MLP neurons of a small language model. Each row is named by its layer, matrix (down: output weights) and neuron, and shows model dimensions 96-223. Each number is 200 + 20 x the weight over its row's rms, rounded and kept within 0 to 999.
After each neuron's rows, "fires before" lists the tokens most often just after its 100 highest values on Wikipedia text that the model never trained on. A number after a token or word is its count.

L5.down143,184,195,205,227,215,202,167,209,197,201,212,221,205,175,190,200,209,209,206,206,207,206,220,197,243,202,202,196,210,214,172,179,234,209,180,215,239,199,228,206,204,187,242,217,189,167,219,207,167,228,195,199,207,193,200,182,178,184,224,233,173,220,193,206,202,199,190,209,186,253,240,204,181,205,178,216,189,184,215,190,227,216,201,188,195,208,223,185,205,195,190,204,195,176,214,199,196,207,216,182,195,189,182,171,225,216,213,185,177,163,199,171,201,211,176,166,188,233,172,191,231,218,226,232,217,225,205,171
fires before: "5" 55, "6" 29, "4" 6

L2.down1369,228,177,180,188,185,185,196,213,226,170,187,187,231,195,208,200,207,199,227,204,200,194,205,235,173,178,186,184,225,213,162,182,202,200,184,225,227,189,210,196,226,219,182,217,204,183,175,195,176,198,203,224,195,213,187,231,229,191,247,186,179,202,220,185,192,184,212,199,189,214,221,244,197,202,204,197,209,199,202,179,208,179,194,191,202,226,194,188,210,208,191,218,204,186,192,209,190,188,188,167,199,180,223,224,203,183,213,210,182,218,165,219,193,170,184,185,199,207,216,209,194,237,219,216,191,214,219,182
fires before: "==" 23, "In" 8, "===" 6, "The" 5, " The" 5, "F" 4

L2.down1398,205,200,190,212,223,208,202,186,194,165,201,163,228,197,191,198,208,214,162,162,199,216,208,216,210,196,212,214,191,192,214,158,214,197,187,201,228,183,195,199,238,163,199,213,187,162,201,171,230,193,216,168,206,196,193,238,197,207,157,223,206,209,193,211,175,202,210,199,202,213,211,211,195,195,224,207,185,199,205,199,220,180,221,212,191,216,217,197,198,231,201,213,222,190,185,210,207,198,233,216,171,247,206,194,210,176,194,181,157,187,195,147,186,208,251,197,194,198,209,229,191,184,228,185,198,217,208,202
fires before: "==" 23, "===" 6, " The" 6, "In" 6, "The" 5, "F" 4

L5.down1280,194,215,212,190,206,222,226,218,195,186,225,204,210,187,206,200,198,187,224,217,174,205,202,189,176,182,146,200,180,238,178,217,245,185,188,183,214,169,221,200,229,194,230,180,196,183,195,174,166,208,188,156,196,220,213,198,218,200,181,188,214,201,194,190,221,162,191,163,204,208,232,173,189,227,195,193,205,222,161,208,175,212,224,196,178,183,203,195,181,162,192,155,188,202,220,183,236,202,213,200,208,219,210,176,209,163,238,168,176,218,197,215,210,183,213,229,176,191,215,190,204,186,169,193,226,213,232,225
fires before: ";" 20, "." 12, "," 11, ".\n\n" 11, "\n" 9

L5.down784,209,194,195,196,212,182,196,174,211,199,177,218,200,191,189,210,183,222,222,177,223,222,207,212,214,196,170,187,200,215,217,212,200,178,194,216,211,170,215,216,183,208,207,181,147,172,186,190,234,216,234,207,203,195,185,141,203,180,197,203,190,221,196,172,193,208,206,173,188,211,198,213,199,230,188,228,179,190,193,169,229,203,223,214,207,229,186,203,200,175,227,149,203,200,214,195,223,211,195,219,224,209,185,174,177,212,248,209,190,199,256,191,199,238,215,218,186,185,174,182,188,187,168,154,198,216,212,185
fires before: "9" 99

L5.down870,199,218,223,186,207,185,189,194,212,185,184,226,196,220,208,200,214,169,183,205,204,220,183,254,223,181,170,226,201,221,238,241,224,192,226,206,197,211,182,196,192,191,209,191,205,249,239,173,211,189,220,219,205,149,225,172,194,184,194,221,249,203,179,225,185,227,159,202,204,226,203,206,235,202,202,201,213,213,211,197,199,170,202,192,204,174,248,210,184,191,172,211,215,204,183,209,183,171,220,240,186,201,224,175,170,228,215,214,175,236,213,251,204,204,213,200,192,220,207,175,205,203,157,193,216,224,177,180
fires before: "2" 23, "1" 22, "7" 11, "3" 10, "4" 7, "9" 6

L5.down1158,193,213,222,190,200,216,176,197,187,201,218,200,182,209,171,198,202,177,221,189,209,222,187,222,211,168,178,208,208,178,237,220,213,187,220,210,153,196,181,179,196,233,219,206,174,194,216,203,217,199,178,213,199,177,181,182,200,166,229,191,182,171,225,159,184,230,178,202,194,124,196,202,234,200,195,210,201,236,202,207,206,162,188,220,224,200,227,219,237,191,197,214,213,198,187,186,200,213,185,199,163,227,200,188,193,248,200,203,224,191,189,177,189,173,190,192,209,185,221,233,195,185,207,191,147,193,219,200
fires before: "1" 18, "0" 16, "9" 14, "5" 10, "2" 9, "4" 8

L5.down1010,228,227,180,183,199,223,181,198,195,222,174,215,209,187,188,181,179,214,235,194,234,224,182,230,170,199,160,154,178,177,198,215,192,178,209,168,175,195,226,202,214,215,219,193,173,193,144,225,214,225,202,192,180,226,212,193,179,186,172,219,201,171,216,208,208,196,180,178,203,199,192,204,209,226,230,217,223,227,196,211,236,211,190,202,224,182,248,212,208,214,181,244,201,177,241,203,179,192,197,183,200,207,162,192,220,207,155,201,210,218,211,198,157,186,227,211,246,181,183,210,210,184,184,160,217,211,237,179
fires before: ":" 71, "." 4

L5.down284,200,236,231,222,189,232,177,234,182,195,184,213,176,184,229,179,215,217,210,176,195,204,207,211,209,206,190,185,179,215,229,173,180,203,206,196,232,212,232,191,206,217,205,209,183,224,174,167,201,188,176,179,183,192,196,187,205,205,206,203,210,194,242,168,218,214,182,169,169,192,201,240,171,185,230,214,216,200,176,211,170,178,204,196,210,231,192,209,202,181,211,197,215,221,204,197,217,177,222,202,229,190,238,217,173,185,191,193,223,152,186,205,184,202,195,194,212,170,215,211,209,232,216,242,250,215,196,198
fires before: "7" 49, "8" 21, "6" 21, "9" 5

L5.down846,173,172,216,242,191,203,191,216,207,200,231,175,224,224,186,156,157,178,213,169,221,212,204,166,236,213,211,239,171,182,229,195,181,175,231,222,211,171,208,185,225,205,209,202,180,159,224,226,192,203,153,235,199,209,198,240,214,219,191,204,192,206,211,191,189,206,213,205,178,188,229,215,208,204,213,223,196,209,196,191,187,215,168,214,213,213,205,205,202,222,217,200,202,183,211,211,210,196,242,148,167,181,212,210,163,236,202,188,225,197,205,214,226,182,225,199,175,186,193,228,221,209,182,214,183,201,177,216
fires before: "0" 49, "1" 4, " was" 4, "7" 4

L5.down1784,188,212,163,219,201,204,190,230,189,208,204,214,201,196,225,191,179,211,217,192,215,224,235,202,200,198,202,190,177,193,216,184,225,172,196,227,195,202,209,205,212,163,185,190,195,200,231,212,180,183,197,216,162,219,232,209,234,194,220,207,180,216,206,199,204,191,201,158,172,200,228,218,199,196,219,193,160,215,203,172,203,231,205,160,185,205,208,217,223,208,172,175,185,192,226,242,213,196,217,196,200,188,241,215,200,199,201,196,182,156,223,204,231,212,202,161,226,200,172,202,187,170,177,228,224,192,161,192
fires before: "6" 57, "7" 33, "5" 7

L5.down1403,209,211,207,225,211,233,206,158,181,244,216,220,211,165,205,198,202,215,221,200,205,240,167,175,202,180,198,210,191,157,229,163,204,187,203,204,233,158,232,208,176,158,194,155,214,222,228,234,214,192,147,193,193,192,198,195,215,182,203,230,249,201,214,210,184,199,203,196,184,202,237,227,181,205,159,226,193,214,219,190,192,178,237,174,217,211,186,203,198,172,202,190,200,204,209,196,212,192,202,211,198,209,187,201,194,235,218,243,219,188,182,176,198,218,178,219,199,211,198,190,193,212,196,216,188,203,220,186
fires before: "6" 18, "8" 17, "7" 14, "5" 11, "9" 7, "4" 4

L5.down676,187,199,197,198,172,215,197,192,218,144,206,185,178,201,207,179,187,195,224,179,232,216,170,224,197,193,184,217,247,224,239,175,194,179,176,202,237,255,216,183,184,233,232,192,185,211,217,197,214,211,175,227,184,206,202,207,207,218,191,234,256,185,172,186,194,193,186,227,221,163,207,190,223,175,185,213,198,222,178,150,178,217,203,193,196,215,182,206,192,209,182,219,204,193,262,176,200,197,174,207,201,156,206,213,183,204,238,187,204,212,179,184,235,215,245,191,230,178,201,195,248,198,209,196,203,178,180,162
fires before: " by" 47, " in" 11, " to" 7, " as" 4

L2.down171,179,212,180,206,209,214,211,209,209,185,190,166,182,176,204,228,190,177,198,185,191,206,205,179,179,210,195,208,213,202,242,185,195,230,241,163,177,186,215,177,245,192,200,201,177,223,174,217,228,222,224,198,228,207,205,189,201,172,216,191,153,159,209,204,189,199,179,205,203,178,177,255,208,222,182,215,199,165,219,195,199,171,228,171,162,222,218,203,235,186,214,196,201,206,189,172,185,204,209,209,191,172,171,223,164,214,178,204,206,193,211,183,252,184,214,224,193,204,152,178,192,225,242,209,212,202,194,196
fires before: "," 47, " he" 12, " " 10, " to" 4

L5.down1106,219,223,212,201,212,192,225,175,200,234,198,205,196,193,213,208,229,193,202,247,205,187,164,164,186,214,187,200,178,228,233,171,228,210,211,180,202,184,223,198,191,224,213,184,220,198,232,201,176,182,174,204,166,201,180,237,218,204,224,166,220,190,180,190,217,189,203,176,188,207,200,194,184,217,175,238,201,208,182,203,186,200,221,205,217,191,196,200,195,209,160,188,217,160,199,221,200,181,185,199,206,215,183,225,242,210,210,228,222,197,240,186,190,220,208,182,217,189,178,210,224,193,190,188,228,206,165,183
fires before: "1" 31, "0" 22, "3" 8, "2" 5, "C" 5, "\\" 4

L5.down1374,192,160,193,193,178,200,206,184,218,173,187,176,158,196,165,180,169,188,186,222,182,145,246,206,190,204,213,181,231,165,215,177,236,176,201,204,186,198,203,202,189,181,252,194,180,181,197,207,192,221,202,204,196,223,212,221,188,210,196,178,179,197,217,209,204,219,169,204,186,204,187,181,169,184,201,199,193,231,189,209,228,193,199,173,181,203,204,216,181,192,228,193,181,203,206,197,176,230,189,216,192,176,206,228,223,197,218,215,200,175,195,194,194,168,200,181,191,192,183,229,187,190,205,184,235,235,166,210
fires before: "0" 19, "3" 15, "1" 13, "5" 13, "2" 10, "4" 10

L5.down861,169,210,208,179,170,208,186,221,238,214,178,203,205,215,199,176,237,179,184,231,208,155,207,181,200,222,179,186,191,156,178,206,195,197,185,178,213,168,220,168,245,191,174,191,183,212,178,207,209,200,201,232,211,195,213,210,210,217,213,193,225,179,192,192,155,213,197,207,208,199,224,201,206,223,165,200,196,207,192,213,178,182,165,209,211,202,184,180,236,224,216,194,199,202,222,176,186,201,162,205,216,247,172,254,212,213,197,191,206,216,202,174,171,170,186,205,173,188,203,213,208,200,217,196,205,181,170,212
fires before: "," 44, " he" 6

L5.down339,223,191,213,216,167,197,224,196,210,191,230,191,190,205,241,212,205,191,154,243,197,206,217,170,221,189,199,251,207,210,178,182,193,205,211,200,177,207,181,165,204,233,200,189,242,178,174,192,156,188,157,206,183,199,203,200,202,183,210,201,200,196,185,186,211,195,169,212,219,196,179,217,193,207,184,202,207,194,232,205,218,206,181,227,198,189,247,203,179,230,194,195,175,186,204,188,166,207,224,174,210,212,195,175,173,233,212,202,207,201,185,209,221,233,167,180,242,189,217,222,202,208,226,203,220,211,160,204
fires before: "0" 26, "2" 21, "1" 16, "3" 15, "5" 9, "4" 9

L2.down974,216,182,195,202,184,223,172,215,189,191,179,187,210,204,196,189,207,193,197,209,239,180,214,192,212,198,199,166,166,197,184,208,223,209,171,229,209,181,243,231,189,170,223,203,207,178,165,168,185,194,213,201,205,165,227,212,183,202,202,213,217,214,218,204,201,216,201,187,221,214,192,195,196,216,229,237,194,189,210,209,211,198,243,217,187,181,226,169,220,226,223,193,225,224,186,191,175,205,187,205,210,236,234,203,210,169,195,180,189,209,164,230,182,214,210,193,202,197,225,208,226,211,209,179,203,210,206,223
fires before: "==" 24, "In" 9, "===" 7, "The" 6, " The" 5

L5.down1308,192,167,196,228,200,186,199,236,211,206,192,207,206,196,202,237,215,194,208,215,184,192,206,187,188,205,232,196,167,237,147,188,196,203,187,189,195,203,195,200,196,187,199,188,195,190,177,179,179,196,229,153,208,189,178,184,212,218,232,182,231,203,202,202,186,194,181,217,175,223,191,183,177,167,190,164,213,152,209,202,202,204,161,193,199,175,142,183,182,205,220,195,170,216,204,194,229,200,189,222,217,225,194,197,237,184,213,236,213,232,251,204,178,232,174,192,182,182,196,243,191,193,218,189,262,206,232,156
fires before: " in" 25, " as" 18, " with" 9, " on" 6, " for" 5, " a" 4

L5.down1785,194,182,187,207,226,191,218,203,205,196,202,188,182,225,164,155,200,197,220,192,216,199,227,174,202,211,196,205,267,209,179,207,226,208,206,200,223,184,178,190,207,190,183,184,208,213,172,197,171,219,182,179,236,195,215,219,200,229,177,183,189,193,208,194,177,191,201,189,217,246,201,208,146,199,214,171,211,198,215,241,209,213,216,224,180,177,192,176,161,173,222,149,184,193,161,229,216,210,242,196,180,196,238,166,212,154,207,186,214,222,190,221,182,199,187,187,180,163,217,230,163,205,186,208,211,204,195,186
fires before: "." 69

L5.down454,194,185,172,185,211,200,190,211,219,178,210,199,200,233,222,202,162,223,242,175,213,218,196,200,208,171,213,222,223,201,204,192,233,216,198,214,210,194,192,186,183,188,200,212,213,213,210,190,206,235,186,216,206,207,198,226,222,205,194,159,197,187,272,182,193,172,196,232,220,176,183,228,192,218,176,217,173,196,202,211,210,232,168,185,218,186,214,186,212,174,193,207,215,186,207,183,221,229,227,173,196,201,188,177,216,212,218,201,225,219,204,221,235,184,160,204,230,191,215,231,216,215,189,222,219,185,206,222
fires before: "." 39, " |" 34, ":" 10

L2.down636,159,208,212,196,190,191,178,202,213,233,195,228,188,220,171,194,162,207,193,198,201,187,173,221,186,208,221,166,231,216,175,169,212,159,179,190,193,180,193,205,183,209,204,210,194,205,172,220,226,191,133,218,169,186,215,195,168,218,201,221,202,208,204,212,203,198,226,191,217,207,196,195,169,187,171,232,220,214,193,209,222,187,238,188,218,197,206,189,192,176,215,192,235,201,196,195,234,201,165,199,199,249,202,227,213,200,213,219,171,209,216,203,180,204,204,243,194,220,193,199,192,206,205,183,189,186,196,182
fires before: " a" 26, " |" 9, " |\n" 8, " an" 7, "uk" 6, "/a" 5

L5.down995,194,200,223,243,187,214,181,218,265,200,241,203,231,166,199,166,207,191,207,199,181,223,187,240,211,218,200,205,184,241,217,195,209,247,185,182,218,180,184,215,226,236,231,178,176,205,189,207,223,201,243,221,196,191,191,187,199,181,223,188,224,181,185,212,192,199,198,250,212,236,197,230,209,192,196,182,231,197,192,233,175,162,204,193,186,181,203,213,207,222,209,181,175,205,226,182,194,225,202,192,197,187,196,209,203,210,194,185,195,194,173,176,190,195,204,234,196,179,179,202,197,216,221,186,224,181,189,181
fires before: " in" 29, " on" 9, " at" 6, ":" 5, " with" 5, " within" 4

L2.down1655,176,198,201,190,203,189,205,196,187,203,221,198,254,186,189,177,205,205,174,204,194,195,214,229,207,181,173,176,200,181,202,160,180,195,200,225,204,194,196,196,190,152,211,203,180,167,204,185,214,193,200,176,185,217,198,224,172,179,174,206,168,239,212,179,229,220,220,214,196,213,214,190,178,201,212,188,195,176,216,179,235,186,215,213,192,199,215,204,217,222,201,225,223,197,183,179,185,201,235,212,201,230,203,188,172,189,202,217,211,174,184,174,215,215,195,228,181,222,183,216,188,190,248,209,201,207,163,178
fires before: "==" 27, "In" 9, "===" 7, "The" 6, "F" 5, " The" 4

L2.down1711,213,206,190,200,218,169,194,191,231,191,193,192,193,221,196,196,199,247,239,185,165,252,190,199,170,204,219,163,204,176,203,188,173,197,200,193,191,188,190,202,191,204,180,192,184,217,197,176,196,205,211,196,236,241,193,186,200,244,205,201,205,180,214,188,192,161,191,177,195,186,186,197,170,166,233,182,220,190,204,175,205,191,166,199,195,203,187,188,226,191,245,215,269,223,181,211,192,199,173,204,225,206,251,205,215,184,217,202,185,195,254,201,206,191,225,238,187,205,247,194,181,227,176,216,229,195,212,207
fires before: " by" 17, " in" 14, " as" 8, " to" 6, " with" 6, " the" 5

L2.down885,178,169,189,216,219,180,238,191,195,195,199,211,173,170,188,183,195,222,215,200,210,182,207,195,213,222,185,218,163,194,197,225,194,194,166,209,199,188,197,215,188,231,199,203,192,240,176,187,208,165,173,225,187,195,194,203,245,158,252,195,184,182,156,246,216,207,228,221,187,186,203,183,202,194,215,226,227,195,206,204,201,181,191,243,223,208,226,201,197,230,185,205,181,200,242,183,196,205,233,196,209,190,200,167,179,186,203,189,190,213,195,201,193,222,177,177,153,206,191,203,194,199,244,248,228,194,175,181
fires before: "0" 21, "1" 17, "2" 14, " " 9, "3" 8, "4" 6

L5.down808,157,186,204,200,177,196,188,190,182,211,190,207,178,187,155,195,219,224,230,184,200,216,211,199,199,170,191,190,164,187,177,198,174,249,185,162,182,190,210,202,217,182,163,206,225,213,207,191,197,223,216,198,173,208,207,225,215,188,242,197,154,218,193,205,229,169,189,197,159,192,207,198,211,179,219,211,206,190,226,207,192,163,191,229,181,162,206,200,208,226,194,203,228,185,182,242,170,235,157,205,187,213,215,223,219,200,183,233,204,201,221,190,195,175,217,171,226,159,193,150,167,179,232,192,233,220,210,168
fires before: "9" 49, "0" 14, " be" 4

L5.down1439,171,173,194,195,199,213,191,198,212,197,208,198,207,171,208,200,172,192,192,198,203,171,192,211,204,216,202,146,184,205,176,183,194,176,215,237,185,213,171,198,215,195,215,232,221,227,173,174,222,168,189,181,202,174,216,234,196,196,159,194,223,191,203,193,192,216,183,201,208,176,234,190,199,165,190,203,210,197,164,176,174,190,193,175,179,207,253,175,217,217,210,232,210,160,181,160,166,221,197,204,209,207,179,199,201,151,180,209,197,183,196,185,178,184,205,201,200,270,185,198,225,195,229,186,202,187,186,238
fires before: " of" 42, ".\n\n" 6, " and" 6, "," 5

L2.down472,178,169,191,215,180,159,210,222,205,194,234,201,185,223,205,173,191,193,206,204,210,177,224,231,227,188,162,182,184,189,180,210,180,169,208,192,176,224,206,170,174,231,215,235,214,230,218,176,199,204,159,179,199,236,187,199,201,154,182,188,224,211,209,230,188,189,188,170,214,222,206,232,179,198,197,211,173,187,184,217,162,157,214,181,176,227,205,187,239,220,168,219,182,185,207,162,226,203,234,199,193,164,177,232,195,171,180,218,196,220,185,181,195,216,206,196,229,215,188,199,215,152,216,214,221,165,226,239
fires before: " " 54, " |" 8, "," 4

L5.down729,213,195,193,188,211,239,214,236,200,196,179,218,200,173,171,188,209,190,209,219,197,206,212,225,196,175,191,200,177,221,175,210,223,186,197,207,189,222,211,194,184,211,220,154,194,202,159,184,179,200,221,216,174,180,183,153,217,177,201,212,221,195,174,186,172,168,178,168,192,254,229,204,203,224,172,222,209,160,220,203,182,184,175,176,214,202,224,179,225,217,221,166,208,207,210,128,199,206,188,224,180,196,187,211,211,178,187,216,207,204,187,215,183,215,191,225,188,192,237,178,173,207,202,197,200,189,247,214
fires before: " " 76

L2.down1492,200,227,179,171,207,188,196,205,181,204,204,206,164,200,229,217,215,204,181,185,193,183,185,200,173,218,218,173,201,191,210,204,220,175,198,195,214,177,177,179,241,190,210,176,174,215,197,233,223,207,199,207,193,199,226,233,172,182,184,177,205,215,215,195,231,163,209,214,231,214,210,207,195,182,225,204,195,191,216,215,188,191,218,173,168,199,182,206,198,170,219,179,152,241,190,223,184,170,214,180,208,213,219,224,195,192,184,203,176,203,184,201,235,236,226,182,211,169,195,185,187,221,170,177,183,193,237,172
fires before: " " 60, " —" 9, " |" 8, " |\n" 4

L5.down1669,211,197,221,174,210,211,200,240,189,187,180,195,184,187,237,212,187,216,185,182,175,207,226,210,167,192,201,214,242,184,198,206,206,200,210,208,173,220,129,152,224,187,171,232,185,192,224,234,193,204,200,191,206,220,193,195,218,189,187,179,188,228,220,222,192,216,189,231,201,213,179,176,218,225,218,205,198,179,164,235,158,197,208,199,220,171,197,201,216,166,191,165,196,214,237,170,217,220,195,235,218,205,196,197,215,176,241,211,197,184,160,209,151,196,219,208,212,174,196,173,193,184,197,179,189,200,187,169
fires before: "5" 18, "3" 14, "2" 14, "4" 13, "0" 10

L5.down1476,192,200,164,240,161,206,192,191,150,196,207,194,201,205,207,154,204,194,229,183,205,236,232,176,185,173,228,213,168,186,183,207,169,211,209,174,203,196,201,191,180,195,190,208,203,202,203,211,185,212,174,183,195,187,212,194,182,205,239,198,201,195,223,203,206,182,216,189,241,216,184,175,157,179,210,184,144,189,179,178,214,230,172,204,182,207,193,207,180,211,162,207,228,198,194,173,189,190,186,211,213,197,188,199,193,226,205,195,253,153,204,169,200,181,165,174,146,195,199,202,207,171,217,197,221,211,214,199
fires before: "3" 15, "0" 13, "5" 12, "9" 11, "1" 11, "8" 10

L2.down831,189,198,181,207,241,217,240,192,187,181,176,192,181,197,182,182,195,201,215,239,190,196,206,238,198,195,162,187,203,174,230,208,178,156,178,188,193,201,180,194,222,188,207,160,194,217,206,201,202,174,184,178,208,225,162,202,177,201,151,180,192,196,193,183,210,191,165,224,216,194,207,209,208,174,198,208,204,195,218,213,195,177,186,186,235,245,217,210,189,182,202,185,160,238,204,246,196,189,222,199,200,199,210,198,223,196,204,213,218,210,179,189,191,166,197,188,212,214,194,209,180,214,206,204,197,165,210,197
fires before: " |" 36, " \"" 18, "." 6, "1" 4, "7" 4

L5.down533,179,229,234,179,210,190,187,203,190,206,194,217,191,191,208,204,225,198,169,198,213,200,173,240,192,149,195,230,185,186,182,164,213,163,221,195,201,241,190,171,218,202,215,205,210,217,209,203,202,163,191,221,194,198,198,180,207,181,227,156,176,205,191,168,230,216,192,185,162,210,196,233,205,215,198,166,185,217,183,214,205,196,198,239,208,202,212,224,225,173,235,192,188,194,214,228,182,209,191,181,173,197,192,173,180,202,205,185,192,212,219,235,215,196,190,210,188,211,221,220,167,206,233,219,204,199,187,157
fires before: "1" 41, "7" 9, "4" 8, "3" 6, "8" 5

L2.down417,222,203,194,185,206,205,191,196,194,230,224,201,219,181,221,211,178,219,203,206,199,210,210,206,202,225,185,188,209,214,210,209,191,182,223,187,205,206,189,189,210,200,182,189,177,214,189,197,188,183,207,189,185,190,201,203,190,200,253,208,202,147,212,156,197,211,205,205,221,205,162,189,184,220,189,216,198,186,218,182,198,234,219,184,183,208,177,213,192,192,217,199,195,207,181,228,210,181,220,181,223,196,200,208,224,241,212,201,181,198,191,191,194,214,232,196,234,203,204,221,202,181,202,193,211,196,193,214
fires before: "==" 30, "In" 11, "===" 10, "The" 6

L5.down442,195,176,179,144,198,207,188,205,156,210,224,208,181,213,191,243,195,210,182,188,235,203,166,196,212,193,163,188,210,216,194,206,219,194,205,226,238,172,216,202,218,222,212,215,181,178,175,226,239,194,226,223,251,204,239,178,190,238,194,177,200,217,231,218,204,202,214,168,185,197,197,180,223,195,170,213,186,164,177,186,165,180,203,198,179,217,202,237,223,190,230,199,233,159,164,175,184,187,214,192,203,201,205,200,224,201,222,197,185,182,203,176,193,210,211,186,182,222,186,213,216,204,190,215,195,171,194,183
fires before: "2" 23, "0" 15, "4" 6, "5" 6, "9" 5, "1" 5

L2.down1039,218,146,205,194,210,231,195,192,204,205,206,206,219,201,195,222,180,219,179,220,184,169,213,201,224,224,193,175,201,207,209,200,193,214,199,208,201,229,184,188,220,184,169,147,202,215,182,219,180,188,177,220,184,189,228,216,204,200,183,191,240,182,157,196,187,169,160,208,164,178,209,189,224,207,220,198,181,208,213,208,178,186,189,206,216,205,185,174,202,236,219,190,219,179,193,199,169,219,162,232,192,196,172,196,217,185,233,208,170,205,234,186,189,202,228,189,217,217,191,185,222,210,209,182,200,235,191,188
fires before: "9" 16, "8" 15, "4" 14, "7" 14, "6" 8

L2.down441,240,190,190,205,213,206,164,191,205,193,204,215,189,208,212,199,193,199,215,170,162,178,222,193,190,182,196,205,212,219,182,203,208,182,202,215,205,235,224,218,217,177,182,177,186,181,203,225,173,177,181,177,236,213,189,201,182,202,219,199,232,213,229,181,225,209,234,156,207,190,186,164,190,185,182,202,166,215,215,204,217,209,214,192,241,166,190,206,195,210,252,191,240,199,198,215,177,196,225,180,167,184,198,197,207,171,202,186,180,186,182,222,206,195,218,177,219,173,208,189,183,176,202,244,240,191,226,184
fires before: "==" 25, "===" 9, "In" 8, "The" 5, " The" 5, "F" 4

L2.down370,221,217,166,193,195,162,204,193,218,226,198,178,181,172,207,189,177,193,218,177,205,229,163,193,210,196,177,195,209,204,218,195,198,215,187,191,202,199,169,183,184,219,224,154,182,213,197,213,223,185,210,241,159,222,212,201,218,182,218,215,203,180,205,200,168,212,166,177,211,211,197,200,173,211,192,212,190,177,218,179,197,197,202,183,211,213,168,207,225,207,242,217,196,204,223,208,233,213,171,201,245,191,220,202,181,156,169,158,187,203,224,207,192,170,207,162,206,190,220,177,189,194,194,200,221,164,176,210
fires before: " by" 16, " in" 12, " on" 8, " to" 7, " for" 7, " the" 5

L5.down1331,191,202,175,251,195,197,148,236,170,159,218,165,231,166,205,199,227,189,187,146,240,189,185,214,210,214,193,196,201,167,229,220,197,224,226,211,160,198,236,212,180,228,194,219,203,225,230,165,199,222,194,189,181,208,224,193,217,200,225,209,189,193,176,187,210,235,208,185,202,166,162,182,174,204,210,221,213,182,195,204,174,207,204,172,183,163,200,203,212,254,188,201,205,208,210,207,213,192,207,217,176,203,210,221,189,202,189,201,205,193,216,236,218,194,188,190,219,197,186,201,183,177,206,200,232,199,154,190
fires before: "7" 45, "6" 40, "8" 7

L5.down1387,207,192,182,205,183,174,234,186,206,212,216,190,233,205,201,194,200,203,195,220,198,186,169,227,193,207,154,202,222,198,200,207,231,191,194,216,204,175,213,203,171,232,201,210,191,203,210,192,239,197,188,224,224,205,189,186,218,225,192,236,178,198,182,181,184,203,197,204,233,193,216,215,200,227,169,175,202,197,205,173,176,192,221,200,169,232,236,184,161,204,210,182,204,220,176,208,185,201,202,229,225,195,200,180,195,195,180,223,218,184,191,168,173,239,212,220,203,169,182,192,187,224,192,198,224,205,177,201
fires before: "4" 21, "3" 20, "9" 14, "6" 13, "8" 10, "7" 8

L2.down581,184,190,171,191,225,205,216,201,161,203,228,181,188,221,186,189,209,185,213,209,225,171,219,191,170,212,183,181,204,188,196,206,196,203,179,177,187,229,238,178,199,181,190,204,209,236,196,192,195,223,180,221,192,202,166,186,181,217,189,188,191,202,218,227,201,219,183,207,193,221,230,230,232,216,187,211,168,196,185,197,181,154,177,193,195,168,224,158,180,202,215,165,218,252,218,199,190,214,196,194,170,176,257,195,216,152,220,240,209,194,185,191,192,177,205,194,194,199,183,203,245,186,196,203,202,226,225,205
fires before: " -" 35, " " 21, " Al" 18

L5.down753,177,180,182,220,251,213,201,199,210,189,202,202,195,216,204,176,252,204,200,182,212,207,205,191,241,195,211,160,203,195,227,238,223,202,193,204,233,204,225,178,188,224,163,181,174,196,227,215,191,185,215,198,203,179,219,211,199,233,194,221,213,202,198,205,231,177,188,180,208,190,227,200,193,252,192,188,181,199,198,198,197,211,170,148,203,174,202,194,215,206,171,153,199,210,224,225,202,188,224,204,169,200,199,208,237,209,214,193,184,199,222,191,199,200,175,164,211,220,182,156,187,215,202,205,209,204,198,180
fires before: "6" 35, "5" 17, "8" 6, "7" 4

L5.down1774,183,231,205,189,222,189,231,190,197,199,205,199,212,221,194,212,211,228,185,203,200,213,189,219,206,229,155,203,187,174,174,199,192,233,219,191,187,179,214,155,204,189,214,204,222,206,171,238,196,226,209,209,214,221,202,210,197,182,193,207,171,211,245,165,185,180,240,211,208,212,159,221,190,216,206,203,217,166,180,242,195,182,209,218,168,191,204,200,161,180,196,214,180,176,190,184,212,217,200,210,245,153,215,195,204,234,218,190,190,219,231,195,196,203,210,236,222,173,153,169,210,164,205,188,195,196,166,184
fires before: "," 49, " and" 30

L5.down1600,218,203,196,204,226,216,212,200,195,190,203,209,209,190,190,232,162,227,207,189,201,173,215,207,201,159,197,222,212,163,208,175,198,189,154,218,178,183,216,196,198,219,166,196,209,162,204,190,215,230,188,170,195,198,209,195,184,150,241,196,197,212,194,233,224,201,197,219,210,188,190,197,170,203,182,224,193,176,206,225,201,221,183,216,179,225,194,216,174,210,207,175,209,195,233,151,206,211,211,159,198,206,234,192,235,209,248,220,186,230,226,212,232,202,234,216,198,216,180,216,226,210,208,169,224,190,196,202
fires before: "9" 36, "0" 22